python train.py --norm_place="pre" --positions="rope" --dataset="wikipedia_en"
MLP neurons of a small language model. Each row is named by its layer, matrix (gate and up: input weights) and neuron, and shows model dimensions 32-95. Each number is 50 + 10 x the weight over its row's rms, rounded and kept within 0 to 99. A neuron's up and down rows have the sign that makes its largest values positive.
Before each neuron's rows, "fires after" lists the tokens most often just before its 100 highest values on Wikipedia text that the model never trained on. A number after a token or word is its count.

fires after: " s" 21, " S" 11, " in" 9, "ork" 9
L8.gate297:42 41 69 40 45 67 36 48 54 32 51 61 53 58 47 49 48 42 35 66 38 45 63 70 40 44 48 51 47 46 50 40 56 40 35 44 49 50 58 46 53 51 49 38 58 50 42 35 40 63 58 63 36 79 31 58 59 50 63 46 45 50 57 37
L8.up297:55 52 38 62 48 58 47 51 43 62 58 29 44 39 52 51 61 63 26 43 41 34 43 51 35 68 29 65 32 40 49 51 44 69 40 47 48 49 53 50 39 50 53 50 41 48 42 55 42 40 61 47 59 59 43 54 50 51 30 66 54 34 40 54

fires after: " t" 23, " d" 16, " at" 15, " C" 10, " J" 7
L3.gate284:68 48 48 62 47 47 40 62 68 47 40 38 53 52 44 42 54 52 39 36 33 44 34 39 47 53 65 52 76 45 55 46 63 37 41 49 49 53 51 29 41 44 56 50 43 60 48 71 42 37 69 48 52 39 55 50 56 42 40 30 36 52 53 46
L3.up284:62 59 48 46 35 45 45 47 58 39 49 47 40 51 41 41 53 27 48 43 34 48 54 44 49 51 61 50 36 46 48 45 48 46 53 71 57 47 52 44 58 50 60 62 53 47 56 57 59 57 64 49 47 53 32 54 60 35 70 24 46 55 55 57

fires after: "in" 27, "ul" 12, " r" 10, "at" 10, "un" 9, "id" 9
L7.gate80:65 47 55 80 31 50 71 58 53 67 51 45 43 63 38 53 53 41 41 50 40 43 55 50 71 44 39 48 70 48 55 62 55 50 43 66 46 59 44 55 63 59 56 63 60 46 60 72 21 53 65 61 41 46 38 48 34 57 43 59 50 61 49 36
L7.up80:57 47 61 51 60 48 75 43 57 52 48 51 60 45 51 59 54 42 53 43 37 65 57 24 57 57 50 44 57 35 49 37 50 59 56 42 42 51 55 53 39 54 61 50 44 53 40 34 54 42 34 44 62 54 36 74 28 40 52 52 33 34 36 37

fires after: " m" 20, " R" 20, " M" 5, "at" 4, " B" 4, " com" 4
L11.gate470:58 51 43 42 72 55 44 63 23 36 47 49 43 68 44 58 53 43 59 52 69 45 54 45 55 41 48 43 44 62 49 65 48 60 46 39 58 51 53 43 50 57 56 51 58 51 33 47 40 44 57 48 40 70 56 28 59 44 48 42 54 57 41 59
L11.up470:63 51 63 41 53 60 46 48 68 55 31 43 44 60 47 30 38 46 64 46 56 49 51 53 59 28 57 46 41 47 42 60 45 45 44 34 59 47 46 48 49 53 44 41 62 47 44 30 55 57 54 39 50 52 55 51 49 55 53 54 50 42 52 52

fires after: " f" 24, " l" 19, "l" 8, "u" 7
L3.gate282:50 47 44 58 78 63 65 37 35 57 60 52 50 31 60 49 47 43 59 49 56 62 43 35 68 47 57 57 48 51 65 38 47 46 35 47 51 41 45 35 59 37 48 43 47 27 60 41 43 54 56 50 54 66 51 44 57 62 54 53 67 50 40 49
L3.up282:53 56 45 27 53 56 41 49 43 58 47 59 55 53 54 58 61 46 37 53 66 51 54 45 64 48 48 41 65 58 68 56 34 65 47 41 52 46 41 66 54 58 57 53 47 46 47 34 36 66 45 37 51 69 48 57 46 62 45 51 56 68 50 49

fires after: "w" 29, "ig" 13, "i" 12, "et" 8, "s" 8, "it" 6
L5.gate358:45 42 42 59 37 38 34 50 53 39 54 66 37 33 57 52 54 71 30 64 39 43 51 49 58 58 49 39 66 46 58 55 46 61 69 44 54 56 40 48 49 52 48 38 49 48 64 43 45 56 42 33 47 36 59 62 47 50 40 36 60 37 55 53
L5.up358:53 60 48 46 52 54 53 42 50 50 52 43 64 40 28 30 34 42 57 63 52 52 26 41 39 59 34 60 58 63 48 49 53 57 41 53 57 49 30 54 47 64 58 41 37 66 48 38 54 53 51 58 54 53 55 64 41 36 56 37 41 39 57 47

fires after: " m" 35, " h" 16, "h" 7
L11.gate349:45 52 35 39 60 55 59 52 55 47 47 54 45 54 66 41 55 63 35 50 56 46 50 42 60 51 51 43 37 34 50 48 44 42 33 30 60 73 38 25 54 53 62 59 52 39 32 55 65 39 65 61 51 52 56 27 66 57 40 50 38 53 53 25
L11.up349:57 62 46 65 61 54 33 48 61 58 38 38 53 48 53 22 54 38 54 44 43 56 43 44 60 59 42 49 51 32 66 57 48 36 46 66 47 56 51 40 47 52 63 41 42 47 53 32 56 54 48 38 58 54 54 64 45 49 44 62 43 53 58 44

fires after: " S" 35, " s" 12, "S" 5, "ur" 5
L5.gate508:48 41 35 48 58 57 53 52 69 46 50 34 69 50 44 61 40 65 45 62 59 56 67 46 53 52 55 55 49 37 64 36 56 45 37 53 58 41 49 54 41 52 52 38 64 37 46 41 36 61 71 55 48 53 54 40 45 60 48 65 40 44 42 29
L5.up508:36 60 40 52 48 45 47 50 31 47 49 43 53 52 42 36 51 57 55 54 51 35 52 62 36 51 31 46 34 38 47 47 53 45 26 67 41 45 37 50 44 43 36 62 48 51 57 63 62 47 39 26 46 44 35 45 48 41 43 38 49 44 56 51

fires after: "ar" 25, "om" 10, "re" 6, "or" 6, "el" 5, "p" 5
L9.gate316:43 48 49 46 66 51 64 58 42 58 49 43 58 48 50 52 47 35 62 32 66 55 62 47 47 63 50 57 59 60 58 53 59 66 65 44 48 51 37 32 52 45 50 44 44 51 47 55 54 47 59 62 43 61 53 38 46 58 37 59 59 57 42 52
L9.up316:53 56 55 40 51 45 54 53 30 59 72 46 44 63 51 49 56 56 39 60 29 39 77 57 41 62 69 53 43 47 53 51 44 50 49 63 54 50 56 46 52 47 41 46 48 63 48 33 52 52 67 63 34 60 31 34 55 36 61 59 71 47 50 38

fires after: "ol" 19, "r" 14, "u" 12, " r" 8, " " 7, "un" 7
L8.gate534:61 49 53 69 59 46 53 57 56 60 48 66 50 72 32 40 45 57 28 49 54 65 66 48 38 29 40 52 46 55 53 46 46 51 33 51 39 36 46 57 70 56 71 60 70 31 68 45 47 64 62 56 45 45 61 42 55 56 34 64 50 46 57 39
L8.up534:54 45 45 50 66 37 46 63 40 51 66 24 61 38 48 49 34 42 52 41 63 72 41 50 62 49 45 50 51 52 61 53 69 68 55 42 57 53 44 59 55 51 50 50 57 37 45 41 54 45 46 54 66 43 49 60 60 60 60 72 72 46 47 42

fires after: "ov" 20, " A" 18, "om" 6, "k" 6, "A" 5
L3.gate321:57 48 54 60 52 40 59 54 43 61 30 45 61 48 30 26 45 66 38 56 67 48 36 60 70 58 46 45 54 40 42 21 39 63 53 57 45 39 44 46 56 53 55 70 45 40 48 43 49 57 52 52 50 38 62 52 54 50 52 66 48 60 48 40
L3.up321:37 34 52 40 45 58 44 71 46 34 46 45 41 39 50 42 57 58 27 53 59 67 37 58 61 54 40 53 47 54 49 50 54 48 47 46 39 57 66 60 58 53 45 49 57 47 63 46 65 44 66 61 33 44 59 65 58 42 38 45 59 48 52 43

fires after: " p" 15, " D" 13, " H" 11, " f" 8, " o" 7, "d" 5
L11.gate695:44 53 52 58 56 47 59 47 35 28 46 82 54 64 54 54 53 57 46 43 40 47 55 47 37 46 48 51 31 44 51 64 43 57 49 60 40 53 50 69 58 43 48 46 64 43 69 47 59 60 48 52 35 49 45 62 43 64 38 62 42 70 29 50
L11.up695:61 55 61 44 35 52 50 51 55 48 62 55 40 68 36 54 51 51 51 61 56 44 55 40 64 57 54 34 68 49 48 37 43 69 58 31 63 51 53 58 46 32 48 61 65 31 40 61 49 42 34 49 61 54 59 42 47 56 45 62 37 45 34 43

fires after: " a" 64, " A" 12, "p" 9, "ro" 6, "o" 5
L3.gate317:58 57 37 61 48 60 56 50 51 33 43 57 64 41 50 35 48 49 38 56 61 57 55 61 59 59 59 36 56 66 39 61 50 51 38 40 56 46 54 52 58 47 52 35 61 60 37 60 54 44 67 47 56 39 40 35 50 29 49 36 41 60 53 57
L3.up317:55 46 52 56 67 48 48 66 46 50 63 54 47 40 69 54 51 43 50 30 41 57 50 62 55 56 59 46 71 54 57 49 45 23 39 46 51 48 27 38 41 43 65 48 46 62 55 38 57 48 43 66 48 56 55 52 43 50 43 51 61 36 54 48

fires after: " the" 15, " e" 11, " " 9, " A" 7, "an" 5, " f" 4
L11.gate53:56 57 59 66 36 71 52 65 55 50 56 53 49 37 60 38 66 50 62 58 59 59 51 69 40 56 65 40 55 60 46 51 65 55 57 53 52 58 36 49 35 40 37 58 48 53 48 41 31 70 46 46 39 55 30 61 35 64 41 49 47 59 37 48
L11.up53:37 46 45 67 50 44 49 43 47 51 61 52 55 62 51 58 52 51 56 36 56 67 48 60 52 39 36 41 39 47 36 55 59 57 32 52 50 67 41 53 66 42 39 54 71 51 61 50 58 37 65 27 50 50 54 44 50 41 39 33 56 60 54 47

fires after: " " 25, "es" 20, "om" 7, "\n" 6, " and" 5, "," 5
L9.gate564:42 53 65 35 48 30 39 53 57 37 50 57 36 38 51 63 45 50 57 44 56 52 54 68 60 41 53 53 49 36 54 52 68 66 50 46 58 47 42 31 63 42 47 58 61 41 35 36 53 42 40 67 44 48 65 62 57 46 51 54 56 22 40 49
L9.up564:53 35 54 52 45 51 47 49 46 41 51 34 53 61 44 56 50 32 43 47 42 55 36 61 48 50 76 46 32 56 45 41 60 38 47 57 61 54 40 47 49 58 47 51 29 68 58 54 49 46 38 34 33 44 53 57 44 59 49 44 56 59 50 38

fires after: "c" 33, "b" 11, " C" 8, "m" 8, " c" 7, "t" 6
L4.gate549:63 52 48 57 53 62 44 41 40 57 50 66 46 37 41 31 73 58 52 53 44 47 21 27 39 48 41 61 66 47 55 52 34 50 43 32 53 50 47 40 68 32 35 37 66 37 50 48 41 37 78 61 52 47 39 47 54 47 54 47 50 53 43 52
L4.up549:43 64 56 50 46 53 31 46 50 44 40 45 30 75 24 30 35 43 37 49 44 60 46 41 21 52 55 52 42 47 58 48 57 58 52 50 45 55 59 36 57 25 51 49 62 48 67 44 40 46 68 46 46 52 50 72 44 50 50 47 44 44 40 34

fires after: "iv" 24, "r" 12, "o" 6, "qu" 6, "am" 6, " (" 4
L5.gate311:39 47 59 58 58 47 35 41 50 44 44 35 45 52 53 51 67 64 44 53 54 46 36 45 51 46 35 28 56 40 46 54 36 58 47 47 31 39 55 47 52 38 69 54 61 37 43 61 46 63 52 53 45 60 48 45 68 41 41 62 64 52 55 45
L5.up311:44 58 63 66 46 31 35 34 31 53 43 42 67 47 56 49 53 46 61 46 55 51 48 31 50 46 36 35 28 41 38 48 47 62 63 37 59 56 51 48 55 54 49 44 45 56 57 65 45 63 41 50 62 61 62 45 61 70 57 63 63 54 45 45

fires after: "es" 38, "n" 16, "s" 8, "l" 4, "ur" 4, "t" 4
L5.gate4:45 39 62 50 47 74 51 34 73 42 49 51 61 48 63 43 37 45 52 54 64 32 59 39 50 47 63 63 45 59 38 30 52 49 34 57 44 38 60 43 58 32 46 38 50 53 58 50 54 31 59 49 53 49 52 51 47 54 65 48 37 55 55 40
L5.up4:47 55 31 50 50 53 36 36 59 54 56 53 67 44 38 49 61 39 36 42 54 26 48 54 50 51 57 52 50 60 58 43 84 60 69 67 40 47 43 54 58 47 44 49 49 43 53 46 52 46 48 26 60 57 57 46 70 30 52 61 50 52 52 43

fires after: "–" 22, " m" 20, " S" 11, "|" 9, " se" 6, "\n" 6
L9.gate651:49 56 61 49 53 59 63 48 50 46 51 49 55 44 41 54 49 61 54 40 61 41 55 40 53 56 53 48 39 27 44 48 38 72 36 45 58 45 46 55 48 40 53 73 46 47 22 50 58 54 45 46 51 60 66 36 33 69 47 53 38 64 64 27
L9.up651:31 53 57 73 23 60 42 40 50 72 39 57 56 47 36 49 44 60 51 49 53 53 51 54 61 56 49 70 52 40 52 54 54 56 67 50 40 50 57 40 55 35 50 42 37 47 46 34 41 54 43 37 47 41 57 47 52 70 35 49 62 51 45 45

fires after: "u" 18, " s" 12, "l" 7, " R" 7, " d" 6, "em" 6
L5.gate163:57 52 41 62 57 61 41 47 47 48 66 51 35 53 63 64 61 35 39 54 40 52 41 49 47 61 51 62 40 53 61 45 42 42 38 48 66 54 49 46 74 43 58 40 75 46 54 31 48 51 55 58 60 80 64 53 57 46 50 50 55 66 32 42
L5.up163:46 40 67 42 55 44 75 50 50 58 52 39 60 61 65 55 59 64 46 73 60 47 42 67 57 57 54 61 47 60 60 37 27 59 48 53 38 64 34 45 47 40 53 70 30 59 31 44 47 43 55 44 53 46 47 49 52 51 45 57 60 49 46 41

fires after: " " 44, "us" 17, "o" 9, " h" 6, "r" 6
L3.gate224:47 38 64 65 47 38 65 47 61 45 53 38 43 55 43 48 64 60 44 52 64 42 59 57 50 57 54 42 41 67 62 59 38 49 36 35 35 69 69 60 61 38 55 44 49 36 51 45 49 60 69 65 48 51 70 58 54 51 41 57 58 40 40 43
L3.up224:49 51 51 54 47 51 37 66 22 44 59 54 56 54 48 80 51 49 46 39 35 65 47 56 59 47 45 41 40 48 61 51 47 49 48 36 46 65 51 68 48 52 43 57 43 63 58 40 52 47 61 49 60 71 51 41 59 56 58 58 40 65 56 53

fires after: "u" 26, " " 25, " E" 12, "\n" 5, " w" 5, "er" 4
L3.gate349:60 60 46 51 45 51 44 39 43 48 39 51 51 53 60 62 52 61 61 54 61 34 19 54 42 50 51 57 51 72 57 46 59 50 56 53 45 44 45 44 54 54 42 46 44 49 45 47 46 56 58 58 49 64 63 41 49 49 43 64 49 34 55 37
L3.up349:55 54 52 52 52 39 47 56 52 43 44 46 46 42 47 60 43 54 53 49 59 37 46 68 36 42 59 54 51 46 63 40 34 51 53 61 60 69 42 36 61 61 26 51 36 55 63 50 52 52 43 31 50 56 47 57 42 66 47 44 32 51 57 26

fires after: "ub" 35, "p" 20, "r" 13, "a" 8, "og" 6
L8.gate242:47 43 44 55 33 43 43 57 42 55 53 45 63 55 42 42 50 55 42 51 59 69 43 38 62 56 39 50 29 54 58 41 34 45 57 34 53 52 47 53 35 56 55 49 70 64 60 35 49 26 43 71 43 52 58 49 38 66 37 26 43 45 46 43
L8.up242:44 48 52 64 75 48 36 53 60 54 53 33 51 59 33 34 36 34 43 53 67 45 39 46 36 50 38 42 50 50 53 53 55 47 48 48 43 62 47 47 55 45 63 48 72 45 24 59 47 43 54 45 52 52 39 54 58 33 62 41 50 50 48 48

fires after: "ber" 18, " s" 15, "s" 11, "us" 11, " " 8, "k" 7
L3.gate602:52 33 59 53 38 43 55 50 33 53 53 45 34 47 49 58 54 39 58 57 44 51 37 55 49 46 47 47 57 31 50 51 50 44 58 36 34 56 45 43 39 58 50 63 43 41 57 60 61 54 40 48 53 59 42 43 66 41 48 53 30 41 35 65
L3.up602:61 38 44 51 52 54 42 59 43 45 43 65 45 49 27 68 39 45 51 40 49 69 52 46 58 66 57 60 73 39 52 48 72 42 61 46 48 50 47 46 49 39 66 56 52 38 40 24 48 63 58 37 60 42 48 58 51 43 71 66 43 52 50 48

fires after: "i" 22, "p" 8, "ab" 8, "ic" 8, "um" 7
L8.gate361:57 57 51 40 38 55 65 55 52 54 40 54 45 32 48 49 46 54 61 64 51 74 47 64 52 50 52 45 37 46 59 30 61 24 66 30 39 44 53 51 45 56 53 55 48 38 61 70 61 49 28 49 52 67 33 47 45 55 61 36 43 43 69 42
L8.up361:47 49 41 47 47 52 50 45 63 42 27 54 52 58 54 58 52 48 52 33 55 52 39 60 35 57 57 71 44 45 46 36 51 49 59 44 50 48 60 70 45 43 62 57 50 51 41 60 63 56 54 60 50 63 58 39 35 40 36 51 51 48 50 46

fires after: "g" 15, "m" 14, "a" 12, "em" 9, "h" 9, "if" 7
L3.gate9:50 50 32 59 55 56 47 62 53 52 53 40 47 43 46 54 53 38 54 66 66 51 52 48 55 39 26 70 39 45 62 37 49 55 57 48 54 64 58 50 41 49 55 54 60 68 50 63 62 43 55 28 40 23 58 50 63 55 65 38 36 54 59 40
L3.up9:62 47 46 53 51 55 32 52 51 73 56 31 37 26 64 44 42 54 63 36 56 38 37 47 29 43 52 65 35 36 57 55 57 47 55 48 33 54 43 42 35 38 54 49 54 57 66 43 46 59 65 51 46 53 44 62 67 51 63 34 40 57 58 65

fires after: " r" 44, " p" 19, " R" 10, " d" 7, " D" 4
L9.gate431:46 49 45 59 48 65 60 44 41 42 52 58 52 61 42 63 47 58 48 49 53 75 59 34 41 53 44 45 55 42 65 61 31 48 21 49 61 40 56 29 59 51 50 38 48 47 30 67 51 53 58 42 42 64 72 46 26 50 54 45 36 47 49 56
L9.up431:69 44 48 31 39 45 51 56 36 46 76 53 48 61 57 68 57 45 40 61 59 38 36 50 51 40 47 44 52 64 57 49 33 66 64 56 52 55 62 44 35 53 47 52 63 54 39 49 24 49 44 68 42 54 62 57 37 56 43 63 47 62 31 61

fires after: "\n" 56, "um" 10, "s" 9, " ex" 5, "p" 4, "as" 4
L9.gate26:36 76 47 40 40 78 43 48 49 56 65 43 42 39 58 50 43 54 53 77 50 67 52 56 37 49 34 51 47 59 61 51 59 54 56 40 58 57 60 39 39 43 69 56 57 50 45 52 59 44 48 36 55 69 68 54 24 36 46 38 46 41 61 52
L9.up26:55 76 38 50 46 45 57 47 56 29 42 54 60 40 48 50 63 51 44 43 60 42 40 39 46 44 37 55 28 50 57 44 36 52 35 30 54 44 54 45 46 50 50 60 48 36 62 43 48 41 49 74 53 40 39 50 40 46 39 64 65 51 57 58

fires after: "b" 20, " Y" 13, "s" 8, "c" 7, "ist" 6, "it" 6
L5.gate132:46 62 47 52 41 63 52 51 53 37 53 49 37 43 36 56 55 64 38 47 60 40 24 43 52 56 57 43 63 42 42 55 47 56 41 45 68 50 56 59 60 74 57 47 39 37 37 50 55 34 57 52 57 48 45 54 64 66 31 58 34 63 31 46
L5.up132:48 62 41 54 70 44 42 51 34 47 51 52 45 67 34 51 48 58 48 40 39 54 57 58 34 50 58 46 46 39 53 56 50 55 58 76 60 42 58 61 78 58 39 48 77 46 54 51 46 57 57 53 65 49 49 33 30 46 53 55 56 37 42 20

fires after: " a" 25, " to" 9, " A" 8, " and" 8, "ur" 6, "es" 5
L5.gate585:49 65 70 55 60 62 61 60 53 35 31 37 57 45 56 46 50 56 40 57 65 51 49 64 55 46 61 67 57 51 56 47 77 34 41 47 63 48 40 58 53 49 50 42 55 49 43 58 35 50 46 32 53 54 50 51 52 52 45 42 43 60 65 55
L5.up585:53 59 44 36 52 45 48 51 57 66 49 40 66 46 55 37 49 37 32 53 45 46 60 52 66 50 55 41 58 63 56 44 55 40 44 45 44 52 40 49 56 54 29 33 40 46 46 36 72 40 53 53 61 38 58 54 58 37 55 44 60 38 47 46

fires after: " m" 24, "t" 17, "m" 11, "is" 11, "g" 10
L3.gate179:42 36 28 58 64 43 60 30 37 44 54 38 33 63 41 49 51 42 25 51 57 62 43 50 52 50 52 40 48 58 39 51 49 56 43 51 55 55 56 59 61 52 48 53 50 35 55 45 37 54 46 62 60 36 58 62 50 40 46 46 59 49 46 41
L3.up179:50 62 48 69 48 63 42 63 50 42 28 40 62 38 49 49 60 56 65 31 49 43 40 44 63 57 45 45 42 23 66 57 56 38 50 57 62 40 37 42 50 49 70 55 45 51 48 27 56 51 35 32 46 48 40 43 48 36 41 43 57 44 43 52

fires after: " m" 32, "m" 15, "h" 14, " D" 9, "M" 5, "im" 4
L4.gate584:58 52 47 49 65 52 46 53 70 35 48 57 31 34 48 42 54 65 54 61 40 52 53 46 41 52 40 52 60 67 46 59 56 51 55 38 43 60 46 37 50 53 67 59 43 67 51 38 59 35 76 52 49 43 76 42 37 83 42 52 54 50 51 54
L4.up584:47 51 37 48 68 55 49 53 56 37 48 56 56 55 51 54 29 60 57 59 44 24 66 51 38 44 37 43 47 45 40 44 58 59 37 52 41 57 53 41 62 54 58 53 32 56 48 63 48 34 69 43 54 58 63 35 43 56 49 44 56 64 69 53

fires after: "t" 23, "v" 14, "c" 12, " t" 9, " c" 7, " d" 5
L4.gate113:44 44 43 45 44 44 30 59 59 62 42 47 68 45 41 32 35 56 50 43 43 32 37 52 66 58 42 59 64 58 43 65 66 40 58 43 66 51 50 40 41 40 59 49 66 37 42 40 63 17 50 41 55 49 61 56 40 29 65 48 50 41 62 60
L4.up113:56 57 57 42 51 53 55 66 45 50 47 61 51 17 50 37 41 36 47 65 47 53 48 62 66 47 61 54 70 42 39 47 50 41 53 57 52 56 46 66 67 35 55 58 46 39 37 53 61 53 47 55 67 57 52 64 55 48 64 38 41 50 54 57

fires after: " N" 34, "p" 21, "ew" 14, "w" 11, "s" 4, "es" 4
L5.gate672:51 47 45 53 37 63 47 59 61 50 34 32 57 48 50 45 50 52 61 59 64 50 61 42 43 51 47 45 38 73 46 54 57 44 44 58 54 47 36 49 55 52 39 33 56 43 55 37 37 31 42 40 75 66 61 47 39 43 43 55 70 49 64 40
L5.up672:60 57 42 54 31 56 42 36 69 53 50 65 57 38 43 45 65 78 56 58 68 48 42 46 52 54 45 50 47 65 45 56 38 52 45 61 57 56 37 60 53 66 32 46 56 42 59 27 53 31 39 48 50 53 36 67 37 26 30 48 55 51 63 30

fires after: " (" 29, "–" 28, "-" 8, "\n" 8, "at" 8, " " 6
L3.gate335:56 51 40 53 63 36 53 73 46 54 32 62 34 35 42 65 37 58 52 55 50 50 49 50 72 59 56 57 48 48 56 42 38 54 56 48 56 37 47 45 49 40 46 52 57 37 38 30 60 38 46 60 62 57 34 41 52 58 46 34 55 38 39 59
L3.up335:67 50 51 49 65 37 41 62 43 52 48 60 57 41 51 59 54 58 56 62 51 41 52 46 54 64 59 39 20 50 46 27 46 54 68 47 47 65 61 32 47 45 44 61 48 56 60 41 50 41 30 52 50 62 56 58 56 62 37 29 58 60 54 32

fires after: "a" 42, " o" 14, "o" 13, "r" 7
L3.gate185:34 44 52 47 53 63 60 63 51 57 48 60 34 44 35 30 46 53 53 44 48 72 56 51 33 60 52 44 49 48 47 39 44 49 75 57 76 48 49 54 45 45 42 54 47 36 48 45 37 50 59 58 47 56 46 43 50 62 41 55 49 42 66 56
L3.up185:41 49 32 44 71 51 29 32 51 29 53 57 47 32 50 47 41 32 44 49 50 34 46 41 50 46 39 55 57 49 45 47 58 53 62 24 42 56 53 44 51 41 54 47 77 55 43 54 41 44 61 50 54 26 43 42 57 44 57 40 38 53 44 45

fires after: "o" 19, " A" 13, "re" 11, "A" 8
L4.gate181:49 42 43 56 62 53 64 43 48 47 45 48 51 45 61 34 37 67 40 47 67 55 53 51 40 51 41 49 58 59 65 34 31 50 50 51 46 50 53 58 36 36 69 62 56 47 51 66 41 59 58 66 45 38 56 46 56 44 38 44 54 48 61 41
L4.up181:56 54 43 52 63 43 20 63 56 41 38 54 46 44 49 25 53 65 44 51 65 62 46 58 47 76 35 52 42 76 42 50 39 34 49 43 38 39 29 58 71 49 47 48 59 52 44 59 53 40 48 65 52 25 51 43 43 48 48 61 51 59 41 40

fires after: "ol" 24, "it" 8, " m" 8, "m" 5, "p" 5
L9.gate87:51 41 53 32 49 49 42 52 47 28 47 56 45 42 45 47 58 38 52 51 56 54 43 51 53 41 41 54 42 44 31 59 36 55 49 39 59 58 36 40 32 51 44 46 57 66 52 42 63 48 54 61 46 50 45 73 64 66 63 75 50 37 49 48
L9.up87:66 61 31 48 63 37 28 62 63 52 47 46 50 66 56 45 57 60 58 42 45 48 54 56 62 66 46 49 49 44 54 39 65 68 30 58 63 53 62 39 42 65 38 57 54 40 56 55 56 45 59 57 56 48 54 33 56 73 62 65 53 58 62 67

fires after: " e" 19, " " 14, "re" 11, "se" 10, " s" 9
L4.gate389:40 60 58 54 47 49 50 36 52 62 46 45 40 45 22 68 56 68 48 51 58 53 41 47 43 56 37 44 56 49 74 50 62 53 43 58 53 51 67 39 38 37 24 52 59 39 42 53 46 56 32 41 70 48 40 41 51 64 40 47 44 52 46 57
L4.up389:36 40 40 46 58 34 53 53 50 35 61 48 52 56 49 52 60 57 54 52 54 50 47 48 66 50 52 48 45 61 60 59 75 56 35 53 56 52 38 51 60 53 55 44 63 43 42 50 64 57 50 37 69 56 41 51 40 37 45 49 78 50 66 45

fires after: " w" 52, "es" 19, "f" 7, "or" 5, "w" 4
L3.gate375:48 48 43 54 70 48 50 57 44 61 63 50 40 51 62 36 58 42 42 51 52 54 42 51 55 47 54 42 57 32 55 44 45 53 51 46 44 46 39 53 41 43 42 62 59 43 64 50 44 61 31 71 52 44 49 73 33 54 56 58 56 58 50 43
L3.up375:37 49 45 44 64 41 57 68 54 62 60 57 34 56 51 51 58 50 36 46 51 47 33 58 54 59 66 56 48 47 52 56 59 56 58 39 43 37 44 53 39 49 52 26 50 49 47 50 38 64 56 47 55 58 67 52 52 68 72 68 51 44 36 51

fires after: " f" 18, "ow" 7, "p" 7, "or" 7, "o" 7, " w" 6
L11.gate455:51 40 47 40 66 51 62 51 54 49 67 76 64 65 57 54 51 33 71 36 69 46 45 50 67 65 59 47 70 70 43 59 49 49 42 37 56 45 49 43 57 46 43 45 39 59 35 56 58 37 61 51 47 34 34 51 35 63 46 73 60 49 28 47
L11.up455:40 63 40 54 44 56 60 64 58 56 61 42 58 52 32 64 58 42 67 54 53 61 39 52 45 51 41 48 49 65 49 65 39 42 57 53 58 48 50 60 47 39 64 50 47 46 38 43 65 41 57 59 54 51 42 44 41 64 68 47 67 58 56 43

fires after: "," 21, " and" 12, " h" 8, " of" 5, "." 5, " H" 4
L7.gate354:66 39 53 49 42 57 47 44 31 42 65 40 45 50 51 61 58 35 33 53 52 35 61 44 45 59 49 55 68 45 53 47 55 31 61 41 49 65 57 48 63 48 55 61 39 42 56 46 44 46 54 52 49 44 53 40 78 52 48 63 48 48 52 42
L7.up354:42 58 45 64 41 82 41 40 45 53 40 57 53 55 61 34 72 44 46 51 54 42 44 43 61 55 39 56 51 64 47 41 51 53 37 55 26 57 51 28 60 48 54 36 50 55 59 49 40 49 48 65 31 48 52 53 37 53 47 63 41 59 63 39

fires after: "ch" 35, "it" 19, "a" 7, "in" 6
L8.gate623:36 44 49 50 53 50 40 42 37 44 57 57 66 37 50 63 58 50 31 47 60 76 42 60 45 61 64 30 66 31 65 42 47 70 50 48 44 34 52 38 44 48 36 60 35 63 58 48 55 33 48 53 47 53 52 45 55 45 62 52 64 44 49 38
L8.up623:34 76 62 54 32 51 63 52 56 42 42 49 46 41 31 56 51 55 59 47 33 55 53 39 47 59 50 44 68 48 49 53 51 59 31 46 44 52 57 52 47 38 56 72 60 50 54 62 52 70 51 61 43 69 48 63 53 52 70 40 54 63 65 50

fires after: "l" 25, "c" 13, "t" 9, "end" 5, "v" 4
L11.gate576:44 61 38 53 37 50 41 65 55 45 64 48 49 77 46 49 46 47 47 50 45 57 24 56 56 50 41 42 64 55 52 50 49 38 53 30 36 68 51 37 57 38 48 44 75 41 36 39 40 52 56 47 50 41 45 39 46 42 55 49 50 58 46 47
L11.up576:53 51 47 49 44 64 45 38 38 57 47 43 51 29 62 51 34 49 44 46 41 31 36 44 66 51 51 50 61 53 46 50 40 64 64 40 57 56 40 46 58 53 63 60 35 30 57 75 57 50 50 54 46 47 51 42 57 37 61 62 47 66 50 59

fires after: "a" 26, "us" 9, "ed" 9, "il" 8, "im" 6, "m" 4
L4.gate332:52 64 38 39 40 47 39 55 52 49 35 40 47 45 55 48 57 58 58 51 64 54 66 43 46 44 35 56 59 54 62 61 39 31 49 63 65 59 64 60 57 44 27 59 64 51 54 62 45 44 54 46 36 37 54 45 73 48 49 46 39 57 34 39
L4.up332:38 61 52 42 49 46 41 45 41 65 49 41 59 45 51 39 54 69 56 55 44 46 48 61 56 48 40 48 49 49 58 49 37 41 51 45 46 42 43 60 55 31 43 45 41 61 51 61 61 57 38 33 50 46 55 52 51 67 48 48 50 56 62 52